config.yaml
hidden_size: 192
num_key_value_heads: 6
vocab_size: 2048
norm: "rmsnorm"
norm_place: "pre"
qk_norm: false
bias: "qkv"
parallel_block: false
init_std_qkv: 0.0217
learning_rate: 0.00178
beta2: 0.98
max_grad_norm: 2.0
decay_shape: "linear"
dataset: "wikipedia_en"
MLP neurons of a small language model. Each row is named by its layer, matrix (gate and up: input weights) and neuron, and shows model dimensions 0-191. Each number is 128 + 32 x the weight over its row's rms, rounded and kept within 0 to 255. Numbers have three digits each. A neuron's up and down rows have the sign that makes its largest values positive.
After each neuron's rows, "fires after" lists the tokens most often just before its 100 highest values on Wikipedia text that the model never trained on.

L8.gate389:126137170133124142138169084142129137110085094129064123143153065204129108115117116119169135079138143136106104102143137156130123155083181112118096118110129094199108103122081139087069210175103066089119103165110021142147103087106080150145132147092133104096081118089106099140084129142122187101141123148154090104131069098121210140147130163170155132159108139152136079190080158102165134115149120120146148091166102113138138067049157127153141085126154084102117083123122084107098142102173137114147123151163220117097136084117129154133100138120116122150159135139158109071118092122139195105
L8.up389:095140162121080160113117175151176150145104180096123175159111157141147131102187064174173132207145183087133096172121126139081072147124137123106091146108086128067108148136090123115106072130136128140095109154150115161170124138142142101145106140150109141082115132164142142061068117145105119121178094155164134113122064146139138084117129133130146095124095102116072145153095137133142126182199138128092098088129073141124097096094126159170160110145128094112074087137142152139183152087097155132078101180168143165077133124116136224121107137164094115106198086179121084066097070160167134167
fires after: " D", " d", " P", " p", "°"

L3.gate126:150125124117205183134126114168165125131166125129142120125165145140108141157105103084142090177131134144177078109184110127135130075162136139095193174159158119146090097081105153110155129087112116143105152159175116170142145087057180117135176116156115160104126102142037120159139157164097177125077122155161168163141064168151135063126133098127129125129105102147174105166137145224134179192120166157126168100076111156083113084159087101143127101097098076177153134162095071109130120134197110166133088171134141076145118148162158154123081106155147082138116076153157080114124156147113138148
L3.up126:166130155097111099150154192165167109164191168137131145152095153081121198153162110162155159069103104163114126061158127108079118188112116151134120163108099132191154147055068121196161110086168141102094155120146133076071133156102131120160074085159127125129170145162183132118145124148121139123143143048128105158171071070162152147146135071127103146140133087120097185089126138157113185147193144139115096120155155115094161087162116144083120127149172121148145133097186099140141127076186140133149112188144103104078080074165142098136137151141104083138105123095167100114100126128100095153
fires after: " h", " (", " Le", " f", " e", " m"

L8.gate20:121162139129159179104119095171121106111162139133099124129129106198113058168065080103077131124082142147131104141142134127154137194120143153086143138161084116134138150108121109056113119125176076073126149129084125147169100080137120138072084119141142102068162132069156150099128141190117117107132134095167060128118156207082160111170129103100134129127147091131166152149079147083109111171108136135142081089103136118160070132083134178145066134142196050075196095139160116100082127129108151164103144126106187085109139105151146116169160121170128157126138145223102110119137080112117144144
L8.up20:094130131098113099117119173147119141078200147169125148120155226135130118149150134144091157125098156160136161131135077143131144087149154091066179154121117133187116080115178180170083081113129099169127187120104172086114093094176080162094128114139122116127145127097101191055125123137134099219149110106125159113112090146147082122139134145217115132083159113099111084062109148071134120200112116135113155149093100102137109165160157079150134125181156090122148107095163127125132121115172178166176130111078184092093096144169147114184121188128110130137102130151137140167133100100142081113
fires after: "\n\n", " (", "\n", "==", "ill", " det"

L5.gate399:159123172141121122120106159106139134150151110081121136142145113167158161142078147178180177175101180131169109104148127131108152123066137132126156123138113140166074128157171159156162145132206140147139174132141169087164157154167059141109127123088139154116103124113111095163064135144110126145110143139113129151087089134127084121107117171149123049157125085173129108173105146127136152126099145111151095120157165158198137172111144208074100191124201116079142122091074119081158090109196147131099077085096135039143152146150130165195201130132103101157121158103151112060151105140118172102
L5.up399:141143151107176129184162145123086103108104082097154105131161136202093121157114121108195098191070093076113149144109148109112142189083114139158124159146101098118176119137127105145148085147113113178091148121139199100155099174087124168146078131150091143126112178131129078147124108088139103176169096135090086109144098093164112114095090110136131135136097092124154137143119160124122104172095069094158142088136111140141067151161142165151027205097179152148113120139109149134085094141120184109076061154082099088113140111091152158159183172102141168132194134070088094149117129129148085124
fires after: " R", " G", " r", " N", " B", "b"

L5.gate445:089123092087150180113107149134082128117136118100135160121129148200083068092115095217140171164184130161124132117133149133147171131154131133115107148173140186143097163122094112120139117118152147082090131117079092132146100179133119155127129117135139123178109120131175130101110133165098117102090163160133075178119135163161149113122080112165135088150082076126135135109077116142139134134110134156099155133052127108216173166157150108108215123065158107129148081083138161149091092131137079152087105106160115152133205148138176167137184135212106102105203066140134088073119084125136130152
L5.up445:123171069120150113121071116140132147064143106114117123163179076146126172173158131133149182174084148132129130144127079170078113118117099164100176090175153125100124138062094132095131177119149084121139196134113180131181131166116146155139132123098175089159110131121129123085180132144088139107154162115123126116141111092160104158138134093077146135144105142094108203103174154139083143117079165176133136160144119075087149123137052131139159096142109125157088142114109148111127138119144104145238144134092075118043151141133125111118133124138134048042181136154132080096102111063119090177
fires after: " Cl", " cl", " L", " R", "l", "p"

L3.gate179:099153126111104119159114220150157136115071147096079138119220156135175147104139130179136116135127130130191073091092119145165154114109119157083141113082209075136165131128134139110112096127119128094088167069118090133150118101117156120120120157128118068180128107117120082091149096130145133052120119127077109080164089128151096059176158096156150179142175125136110148118156158123187157142150149079147114152113074105083099102196037168142112083160120168190129153132127117126113115125135130092113131113096113049127114147133100183127114131132096131184123111094093117102172123172090180156
L3.up179:163153113125101096095185186165159143135140148148130187117058131078092103129059096108124139136107144182152126109106138072197117162131165091048095114111118122186131128096129090186128137148096098152085175159105132175100196129136113143119162123172111126131096143094099176090114102104083160195143086176140151164138158119121133107113120054123177181068159133173099132075156136071155135138130109149127110151095071133076120114156124100146108146147175165140089128159166184127079159114120201182158109168160117113133129112142134127093164104082142145112129102106177073097155174134112159147
fires after: " f", " rem", " m", " ne", " rel"

L9.gate35:102148081153152174125157080040158186146140086104124134091123094187129101139086081102179100131132210123181104116196139098131112118179119125129107109180139139156126121130131094085137128159185108099154124130097135122133115070133126158129113087146112141151112145090102104168113156160158161092106147167167109137127135144197161092129070121097165111176113108149086120149109147165187107085085140099092155128118121111149057156150173189077137144108115101113125097118081032083172110114217091171147166141081089153150112122147121147080184150181086155126146133141150124097094140120090129121
L9.up35:111141172123125117184109144106204111098103111176158128128171130149146080169175118181143162071152091099108130089119144090166144141130122102144095143100137127125099158102153145094149111139177138136133110118208117156065118120124164149148133116150101154101121127164141158059133116133123159138163119130133150107141116163170104136149144153090134136183050175162141072083122149147197128144080099109142143136135119105119134120156129213137083087162071098150093138116222136091159114151113158119148142169115051204120155128164100041128107112049053111107153130145136147202143174122097111118
fires after: " O", " B", " U", " km", " o"

L2.gate99:095169123050090121130120157116173136089166144187131091102153182130200114066091133160138132125218091119147154148111116132065134195100165151080127104156116088065132162098094142104104114131144142123106110077152090129122148135149102151155077152139112128190143120144128115113155140125159155104122116105177102095081130194144202109136150080116157134198078119161139111130142084087146118182146114178135181150112078103062110111189136141123156129056177146098148140140101097119137129148118126132160150134107121118139116193127084131041068138118112142112196109150084099149144130124142110185
L2.up99:129143077138145116195104089145104134121145119140097077158139132142113124105129088172086193088106132143142149134077110139156169099136131130143117146132109141114102094178158149116121115152133059122088123126094136144166069113114158116147111146100179117152102146135152107049142128150193049161142157093099114110146131166140173140142101022116109143182126107108178087139154093101122145083165108155083239158054121150146168132111132089139165094118144129190105066142130138126098157175077178087104144111119144097189167190083077089114117129105109087135099075092099116170129121128136152117
fires after: " L", " S", " P", " F", "r", " W"

L5.gate77:133079102125076134159124141178163176091144150114133109146152114141135166106156119185128153161148141129154083124133135057144151125171113162112076130151167120171100204113155093127151158157156133149101176073107147153170171177168155121103087164112113139125124089122102142144104125177089124166143183151111114152141138198082133104107088161163147078083129183161083144119131108227115102163139151179118109102090077092084167134113069185170139132124168130051148155109157122086134087091204107175118138113130112186147134185129154147135162099157119156124163139112108142102086108131146205090
L5.up77:166135067099152130172162120167148087124107117116171156117115131118071191145175091120159105155147143106092100123116161109152096148137122131132139069104197173143184126146126132114119095119132152072133090144125168087153091176094135133125075128178111150130162097123104182169148075138062096183117160093170148065110097129136128143076098149109155155151144140119093100104088072218088079128131134112087155127144147084132120138131084211123078118080143142093151123116083164187087092102138126120133086133051076112082128124181086143133144123110122189116125191106132183076097122132119111166
fires after: " B", " b", "b", " re", "B", " s"

L5.gate428:131121166102118109144109162115153115058158111194114096159140174163160157117088128081104118120188117040110092115142116146150101151145121128172120116090114077160100096114094123086116062121170189090122109114089075126088178141099087092136112112135107137120151072117161104165125133137188142087159109085104121125163154134129133084069148163153141109146083180100190129194159144187113055149191173177168071111146069153063168112161109084130137132139137124130150105122137111108116115213127124139148120148137170114140099146164153124176138156160133164183117104130095093124193092161119168136
L5.up428:054150138143059125043104109118126062145189090154125115123076139101133109135162115163094125116113167102114091151144124176146124093127182137092133163112144087110104144124095126148136090090090179107194126129098127136102125136103105123149116077123140154138112107091140163100154125137134096173113118068157074078174113171144180111083142107102105157053148132139155108104127141174142116172165135099173102112165147105064179077127106161093111205094194126105177095135132149137179091105138163116142090108143141124068108091138086084171070176113119127135108163135059201120125155165142084105
fires after: " f", " (", " F", "1", " t", " c"

L3.gate403:111134126194140152117112151152205081087157092136082109112091118135104138127087110107156113102114115146150123200122079090111130115163139165191150127138057147171193199136132096132134153113064082159100159116150123124091135127121120148171140095115151176145135085136110120119149166112142126168035180059124121087193095145137133116128110066138182164137138148138163099076121145131107096110130186168100139136173122120098111122177145121139086136117141116159122107166112131153149120128200122154145101102197193144144143090083162075128083102129173074116141104145125095179147176189183079135
L3.up403:137096102196158082131117093148114118113080148099108105128153115147136112225153146137132124055154040111155133089126155142132184119094161139140149114077152094165141172136072103141130172127147078105146162091162129145150161101189060105124110157081128148082157135136138056142158153151139170087142124128064126110116102119127141136102099149138138116102135136064190120155102131056117100136160147134175091117151127141135123144132077115129118140109165161186118154186122106164129083127107130159127124174205085039104125088146100072081092181099174156082173122135084141125097136163111160104
fires after: " ", "\n\n", "-", " (", "\n"

L2.gate404:118089123156141183110123084119124082132092107154124109176069163085170137155137137179131150145150130125126100095213126134070108187095090143130078161123076104192067147097141109152119131173141120123133117136123184069150133081083138175120153116088072104151147144140103143125152172128142118104115120102060167065157150104134152101146119074066119113106167153151129127174108099154086103145115150085169070090155121090136109067078095188174133174101099125082114106132181128109166125049168173127087107132137130141141148135162129124145141129200072146145153112064156151152145162123147062142
L2.up404:103073113154128143116153139092134115118152144085150095152161097134124086139062071119158165092161164087169146129168112108113144114066130147117108076153159156144073131118090144210124107160109107088166150169155142097122103174075093130135091138111133158140166126129143158130062102126151160048125090050130116056116194156149075131131127042093091103143107144204187117147152138162118155118095131109126150066180138149159058137116164143086141080046117129152079161124161122097101131124160158114148096127115180095137100174116138095139137070119146125098119129167130141138125123124099104067
fires after: " B", " b", " g", " s", " Ch"

L3.gate27:098127105176210155130126101143144140174118146110128115090097168117078150077136149098171092134147172123124068115140113098178087106132131131153095114174111159099160095159134145181133141119170125110163138119173156086125123124095173116173155096197194141125120148072156103150121159159134168187113061095164147157146088104181112072104131153130140107079131114104121112148154138217120230121092106188129134157150141159146169191096124118157123163159155105105091126125075146138107116071213090110058114097112140152105153110149109183127157135160123121143066143123178129084120153096113156108
L3.up27:091141109170118152055090162170125048133113099109152120200107137126128155151128132100148054184109092097087147154104109147142140160096152095148115104156117161205163123083138131145178104122157098106145132203106112099161119127083138160122180107102162083120095140103144117120128184193135148199155151119112113158163084123168145106076122130111174158109061081167124070160151103106167110136104136115109131184128126122130101167152140119093130143190151159187183136141110128152138112105142065113085221137068114095101127135128127160140121171160124097148105127166150126103085112079187186112
fires after: " m", " bec", " h", " H", " M", " cl"

L9.gate435:142107145159165109172126147079125184136163170117145076119115116124106070069085143135174140108184155122140133092164126123135052128118111089153130171110153131128104137079155118126103115103135135070138105077142182165063070145099139131189149140122106080112104069122085113139109179146158153108154224129142125079092117112076108163099110211148105080158152104153142122079152195203171093177144105134078116089146190108139087144165170128119105076105156127113187102117095103071127155120154102194141187141106099126135111135134101097149148132107123126147136175146094133110104125078103130089
L9.up435:112156114075120104063154148092160090116144145159129216154156135135142108108141166160139098164199108095131131125117154140117067105137149080102091118087185150106108201094138109114129088114140092075070175149130081116097170127083141086095154127125091111122128127141120151116061122134180168136163130096102173087149145128147088094082150111128079115105139162114131128144131187121173129153129147122124166136194094123143078142132133116087144123108152096063119076150095085088120115148112159146120103136135088241124133138055127129112111169137139187155113087210113156115092133137194063159
fires after: " No", " O", " U", " P", " St", " Que"

L2.gate290:196142129131137174104141134112142132083137103149121138141148115083127101103130159116130133107154166126154174102115156164128116157086146114135083102134055070110157163044112115124140069106157100065111071192105114086116166178145133127129144114109166097150100074121219130108150148117121160064162150135061116131089158162125131133129106152166120057194117156157074091141150164165178058137150139127101074190126082128117160136084140153091150124166127145203137111098119176130076129116099096116159178158095125134128136170106106190110143107121069094128141087166170105081145129079146143106
L2.up290:174120087165146099055100079162183163105074138163106164200039128108130090147134148140090119097134102124150154127135093144108120111142154095134155125170083115127176119127134107162153088152154158090104124174105105144139136141108080104083108116090178163061126112137145178158106094137073113125154141109113158197154124166116172123110144184133102109088160147159127148211152154129098150114157110087123052151116106153119127159052100078176145138129163160148139210116147168148134109070057101148144135224159129088124158135124157103116181077154159095132134124124135093132107144152130137153
fires after: " c", " (", " m", " w", " b"

L5.gate108:095145123038139117100174139170160188095117173166104158126138080106145126131163060155142157137145100145160126168164142153112154145112126128119154121159082081121136146111098129169081186160051081140146149112123117083174119048113151109123160102139159119162130155097132117120129153108095187110075116124155120116139119155151161149161074167144173083078104092084153176124071109143138085100069220107088115104133165083070136116079123193086156103160121121106149124179150138119107138164148112114136158178114174138111143074142074135139113202080124153116162160137121136149117157054155146107
L5.up108:168155125143158173137143115163166125191151116133119100144114172093085138158110106208120158153144178110169181154189152143116165152129126112152126127175087153100129110070111187176128130118138128166139133189159128141200144106083195136104146142123107176131105166155084160167156133104123129193072147102190177143119141102115188127151111154130094062193175091112188125130101122115117069110109127151114153115068128053158105133040156131137148057103148165099137098117089149128108116115088142145107097163177163206103146183148132132128141150117089093114108134125120130130114142078128107169
fires after: " D", " d", " Z", " G", "s"

L2.gate40:086125070110214102201133179152159165097153136127127110147099094159159080096154120137170190123156061100079117137168100117161129173110087125162155200103168082151099154128140097096103152146128139117169138118159097119098102128121111175212093120118180157120062149065105110122053119122114125086093059155140122082151122057201075121138159086120198108118106157108126108130139149110147133126120113149086128072133130176129185071124119089118069114105142113062121150134124100126145130108101094115083161155154150138151148100170119125129139133114207111118148155146125146097176134146131116111
L2.up40:088139087121108124108109093168117112136079106093143110157087130106154172136117154177099140139077121129176137132152073125145161129070104150144104168132110132185151132082162116106149108134106189092130180093155127130143124135070082141156143127077113119129044150128128148126158132129091131064140065159146118182142170103114157116114170163139131173137170099147089145164115091141099174136111104166134123077117080094216170095125085061148093143096133165086106112133166106105151146046143131139099146145171056138144090094185118157121166041165083156133071158120109130129165114205143166145
fires after: "he", " ro", " l", " dr", " cl"

L2.gate64:193136151160142126084123156122145172158123179121156146154083059153162153132187129114163132136087135151133133134049130174076092166124109154175120130089108131148170128158059079134070171106160127139117138143146095143139140171181081124147120104106149088146127144149123187133160145149102172126082102160116071116122141102120083121141172183164162156134179104141120129122147123106163135165166096075095099150204117138162106099149169126128097212177148091111100158111152103141147155106170094095171103108101135126126128050117086138144147128151170139157154133118156167056074085047101190155
L2.up64:085105104126136108136101202099128173122128153113132107102144155159066135177136097118092191120139142113126202162078088099063099130110110123102128151136112130102218126143145158156103107121154136098109108126162137133126137084123139168136127094105166135156142106095090099164125128131167120167149119119160113116145143112163186132148148126196139152123171156087122150081101116127109057111093133063112062140091114192224143139117152059163138165170151119122085056122149118110132117113149100157175067101113097165098162197090101127104181110109167136109164067142122131095174045153114163098
fires after: " N", " R", " D", " occ", "al", " d"

L8.gate127:142133116135155183170081127067097151118090102152107072128154152128182135141115107103143118126118126208095155183162100118154168113140145146136132128095166112142056154174153179148080128136052149112137088163129092185115127165097096158156140176117131138105104135194142138132145120125100135087201123149180129155133123108128132122117128060125130100151122227114156143163109100149102094081111111134166107079064122118190156081071159109114161149093170129186121129117167143120128139197109128127136077106153175114128101165102174204082072156145148119143130148134089118153144128088167158047
L8.up127:116102119107120073142174099122115101130079151129119118144122073058207173118124209148147113143204117114119122084170133072132164155105138168070152097146209172128060114109143149108128173142163120126173109089129073144157187094039140121119112084127129144119170088178119151107103147135138167102093139080142155130121147157162130131111172103146118093096084101140105096154164100150078163136109134088170180117085128136098115120119129180122133104115098119146091127130151075127119139133134121159169090074160163107096138166167096158082155141139146165131095062191133117145176046127112162088
fires after: " c", " S", " p", " C", " F"

L2.gate252:122151147030134128089095150138161152070082111122109105179105139144155116122081112128113193123128148112106106149098166107132145086140109128154088153129137153144156092102120098155183131145085180101094106176138104063099089096105084207132139114106109105127129130136115167178128142146078130130149120131126187127132119139067083133102127163077153103128143196133063123102137069111154046152073123225195075108089071082217154139061145120116111121093149151105129113120167112119155129114154171138126107128124097137154114112143177082153129110147117199136112154091101151097172146141099137134
L2.up252:134116127148160145146107152138085114123099165150071114071116107146141150170079073091124136116199100103122149161142138145111122145111071088140174173077117161133111153139105159107099140102181153132102132118127159106099089115042102148106161101161126129176171167100150135116128167061171140133101123105113143124150107116200086115163154090110120086169121143115140045075150142099173113111120105114114097119106110152144140142130189194091101097120134145092061123149118115153088121118176116114118109088146128103098180142152100128196036173105225164111141085092133161116176127108050094092
fires after: " b", "r", " cont", " c", " C", " d"

L9.gate200:175080200119177154114142173086106118096159180132093137128134117125186099092114164151111166184096134166153136161178117125113093146164113060185146175193134058102099143127116139098097095106104131168144166105117073078102110157125139138124181110112145123077129147153082172097159158121098153099163124157142105136192122141111101124168139131112140140152154081092133095133195136115083099183135138124136063084077094053158070161116148135133115109171181144092191135123093138133148125115191129121125142131121153160063115169135078187181119125169158114141100192158108108085141105150167115124
L9.up200:130105119124146163081148106117152074128154170119104194134135175106089092101127102161106093164115085119164144147083096084185113103110131144114114144103124140122151164095124171140144060136140104145094116115095188126064140135115153130169112145107227169129155140116064162118104140144093120132165097174176158175146171160108159074132181153060143084155172053102145135158138141140144158138130130152187090145132136133123089150158101098123049210159160118160144113113120131138146104104116107186136119094081145137085171089129171127156150133088186144145131167088138055142114144084200152178
fires after: " (", " \"", ".", "\n\n", "-", "\n"

L9.gate56:160166157141106186125195098111161086118169093091168180140153096185118146193135125116123157170129138122153078126151097112077085187124128154110100111165143124132131082081151052095106097166148143154165152063136127115142090121158126125101124127164136154129106049114128128112091109141100128156125169116132141100121109155172126140120111153140149146127128103061148179071106193149127116104089157148143094112119136112087057163119203127114113124135101051080123120144099112100148116137153135113143104156138095144169107139196098166080178134128074085157077176122167111052116043113073164107
L9.up56:141113116143181161138132173086163156144132147120156138136106192141151116146180155129131072125171110114130107140119066146172110109126098067110151133170136133140106126162144158135127148153177149096104133121102125109124130142107136084139128114159116163076174089035178079152167109116048166153151103176140102053097173131153108125145119160129157135163171149120133085144143136167185129145121093111149177110115130171160108074148111160133175075146121094114094084154158108126153058098079073123179148098134068175186183128141082180129132135061094153179157117184191106111123168173106120081
fires after: " Br", " O", " E", " St", " J", " B"

L9.gate184:160118166114171158185180137159137115125154172231103096096066177122076070137072134134159136134098138059185116145116092105116121182156058093105055157120151108159160076084164102153136133115164137102117135052169117116145103120134091182118127147170159140144168122156088107155093191128151150140099150173127203128139153125110114130108135157088105115130135161139088099141173177173126143188167074192119125142174136101126104111155182109133090113118123138106136118135103150108141125109106133141094057177156117096145153115109083135110108069075172136147121146116161084096151153154153099159
L9.up184:121116142139172101150087155133114142132137122179104079122119158080208080105147158117143068150189129086133127076122109156131138161138114134030121128159079141119126174111092130080102141127169085091111148157148153089092129115148085179172114107140089084072126079129094155117111121112152108123111136130126167105093128150169062110115117099132130182137053070090112117146131140119154163167107153112140155121071085158153109135082155137103098106098161104158106071109086088094049160188158101098180111147115121171131054122126167143116092165188114162103106130108134067115093191096114163172
fires after: " No", "ol", "p", "re", "che", " e"

L5.gate137:072132167110096162113125147180131153126142087139155149151155190139164154071098085127106122156109206117120133163117081139090173179120115129160122149182109088134175156128047112169089152094108116078110104098062080165141121086097142155098146151131158113103124150098178066145113110116157138064131101138122108119165126135119173092117159199109116051149082089096115138130137103151120143091110140110120118135120116106124154118101083117112185081180133138146141156106103102106116159155132130096132193118116227138147125109084127066217158225160106127161086129165160134153129089114124135117
L5.up137:121120126187092114096106108112049100133080073149127145185113151184175131134166132176147201173170120067117145142128165129102150144091142108128161164138086109145098123163104133114138082137144096104148100145179064149083150082122147106085106199141134126101124135140145088070117121124096137170147096115135145138052119118156194122147182152131161158182123137183120167134156110111164123112139126161186145131063095118177138064101138093160191100127125125100136138113146119149100187102086113096113173139117125167143084218170081144161100147144077091110145110149149100143124202183115112099
fires after: " D", " d", " App", " Is", "D", " ind"

L8.gate277:126102149107114144168121174139080105148145090119078108163105089151108121117137115174120156146172146131174140095145086131128107097116110147161117181136147138113079200095173142086156070096061092095074146073095067072096071131102107146146152125175131116064158178102092118161072155165137183139182192125153164152085077122164135148176144147149143071159155123084113072072148108103135106138105149115118163106107155121175129115142098114140148101128092115085128067115105125118147127132163079100163132116099129173138138129117207100077076153177120135136100167138096129096110204080096098090
L8.up277:101089144099095155109166087142105162136132118159121145074104117137114149133073091117088168055187035136129141124103166136124108113155184146123096114117125123120058119151159142096065142203136149115076081087168091171071112111128128129173117112164073080158093128136114111101117130136161122068130070143112146161097071113182052113176094131142168165138104167122135109153116139099159149140137154147132082164166103191053190135110149084130136097071149078134146121131119126140109115160062121120179163192130127143115141137140080122082101131104152124074111075107080115175148108107115117124
fires after: " U", " W", " O", " te", " comp"

L5.gate125:111171165126158122126064096119127132139140098179120123177094188120170118062099137156109093169145180144151135081109036100128114149136138122167129095104131125148163114139123083076086143103142140110102130039123070101107134104137202099153188191085154110105122089134130120145140153171144178101162141135195136154106141158081152108180152152077127077208168072129119126140137116118124130123138200190106093123083175103160123148140117183197157124118136115099129140173111105112094121142134151215156150115112132160140152144127089161109129133184084169160099130156129159098170179108135106140
L5.up125:139163154141118153095126153171118133119060094114150185124125171134110125138146106066145122117114093114113162162061078113124134150138121112165124126108145149145141103138095101130107107093088144156135042125172102141139146126037148181148119104103070130152133108176180118149164116081195132128073106072168109105157073082134138134127180065098116139092109171161160145121141080082111110101126142151137112152152157090150106149156115089142124142136126134138081201105141118131152121097033125130080176188178142186078116152203097172117113136131151152106173115120179176193135172113137092081
fires after: " R", " B", " qu", " s", " E"

L2.gate171:177091167108148117086090181164094137125148200157125114093102089121074145113110080127202153110121173138147117106150106198149175132153143144151125068106164095126143102153167148123178156100169084147118091147183127069123149172104107135131118130090088136109110058180133145131121108123060138136104135142076210074129103205124140115120121075145062132122192106112130133127123053172170106181132113084173108102108106109113194190108097136116140186154094135088147121128133111095151092095169112131133139168121127177149126120114116190107113124123104100132061110080082121134083134108135127150
L2.up171:134118120105137121155120138117106090127204106141174111166157168068123163149118176117126099148086093115174105125078132122108137072142161114168146094156117144155093114080188122145131116102127071130225058203123160062174148148069130132098176140172098114149078159115091123111136146141121134146094097172154165168115118108153125101131193135162110106078152142113118136145088027151122165131086123122172086121147157137141044143087145160153088197154085118197128155128128127095180124130111117154146108126079103120092120120138146167131150105161116131110154130151110106088181121054184110136
fires after: " B", " G", " Gu", " Sc", " wh", " R"

L3.gate22:133124087162151110075182117152194086087085122127107152114057176119147168117083124127100134144177115130127116127133140088062131207161109147096121096156091096162128132101131123094126118120146138146111077156127163068119152088123158144114145146105116188190084114145150088193136113140151151159134130095111119109128173095138161097149119109102119086187139165141096123145078092151116082101177168250107132147152179139118112110061108114191119151108139106086148152143126129107118121180098107154080119152163106126114143188122151230076117074147114121155165090113100156147128168155174094102
L3.up22:120088134168149090107168121125126205103121062112109065141048113159114150075151132129154109076164124164110152138124190133151177139153063136093112126112113144159078127122104164158100162086146095174187147148108171087124103111132141157077139139101100135136153099199108163121109076166163084176169088089107078094121129096087162207196130086148103103107101116118108132115119099105110077129116099135116145131111116169124118120130129145162085113128145130144123186143163085105125129117106166143108113130207134148082122134165134072141176114044069156137139146097119027106091101138143155113
fires after: " S", " W", " s", " B", " mark", "ough"

L3.gate392:108151167139155139187114166106124143105083155132091144186098200054150135151162140135161103172137083140088144104097118099069151132097165133112100114181091148154081092170121099148129053122139142109085129051130096083148153129130178122144092162084101167138111098113150089132146127127150161075183141138100127131133166108132128125104212081094125101153114189131105162169065067085128126110132106165156094124154122172093135154121118154182168137137072120103124086106128113102185111152110114092061182106173080126142054116115120197126139111187128155145166121099112149117124107070119121176
L3.up392:152163126113080117150141117142087128117158129122067158135092136152143110102200154180156113061114138136097153150098149171133114102178157095062151096111128119170119087130152136123150120174091160161134155116103105150113079180212084087108089082124183101131107070097101145137053153184129065131092088134073159114165139124176167159148171111153134154127080164100095138134088151090058125118139145095155095096109119204175148153146147139121123153086125184100135116118155150144120139178084140127184108111157151092133101098091138121116151185072147101106147169119174091125141116106071187074
fires after: " v", " V", " B", " s", "iv"

L2.gate88:123112113178145208169140107170139122192108141141068117157119076146143113114165119132130115157123140153125198134158127117101143141108122136172050157131062178119068121124181104138131105076157102130193121147155132149069154070146114169160188081130090090085083091158102183204150160160129147141144135147116123082086143182147129103160183148104183161125146153158139080170096176130173091127156149161143127095047134106171105134079117139173130066162156128133178139149128117168151169154141088131157169126154122154104117155118166103136142161134108173104141154185142168141157175135155095119
L2.up88:088140133169167145156151076147100107103139138137091107114172124154171113120127179126169102115112126133172106160114141159120170098140126125092119143076122135180078125168130104127091103095103093149159109106098171149131168078136025181174084117146116109149169153155085163136168137134138146101128067121113121134118147175113127125151098054189157193121131106092188086143103104145100129076131145144156137127103156173078155196095146090118165185163181134106158045201148125132108100155103103108170054128127128091118146141077144072109191145093132082122136148143103144119154079153184151089
fires after: "\n", "\n\n", " (", "==", "==="

L2.gate197:090067139110116131093099058132084115141087178120185128140137116106102164181208155127122085149121138155116105132109167140117117123137121119196135085108111152107162148143128110141137116138128047117138123164124148140121176186111129109130146137200137116116152110143076168129080161174170106165131140139068111098126133158088173110113094131136080123112094142122088149075106021160111130155107143075129101149109160154094111183092137165138189081081155124176131168069140205112157123100196132165145103088080108178102148116087138101213163134119119130104136110113129131127072158065157149129
L2.up197:153121118106140108126130058147139130115097125129165103167098161075182172127166202149090170132136098119137105100131100148128146120077091136136083129111144060224069132134170150112168100121114124084126154161171140185113075094119062115110123148119046085125093149112089139057133123157097123095095162123125188114172147134126164132140141153092143150093145121133089192096146082165106163146151109108175049087071050153142112092107136129154148130125082203102106149162106125121163142130119155115119096139156100131145156172162100129148159089176077158073118128167155119110174137158144128174
fires after: " wh", " c", " b", " do", " B"

L3.gate70:145099168167132127136110140088163092185159154151107133133128130186072081157166101065093084182148083074146114120116123118144115097163109185139148176149112123145161149086107153174125121119141067162128085153136145112141078105051159105199109093144077076125097118129140098154128181161170141142126172115147159105149095137078138115099181134105139118158138157123147095157135140200121100084130186087115127091148123168154117114155128133121137130161150075172115118145045143101138097185141135120163123102120125091145175138077124110147129231098112077129165126129204108111065184126112112073
L3.up70:108159154128149142173137085161145123068107165086156139141111086135177175176168121101091083039054090151144164113125107157116135141167149078122123136095112184134126181099153107121145126061157146117157087148103129097136140155153097117169140090156057161119127067076107186143120154154095118171107082127189153090156067102118103151115139052138167116112105070144105138131046133124134213116137123094099152084143139147092153165144072143129112177158157120126173159151166119203122133124150128103123121107115103113143126086089174109207132155156137155124101108152116167147112084125123090114
fires after: " |", "|", " (", " M", "\n\n"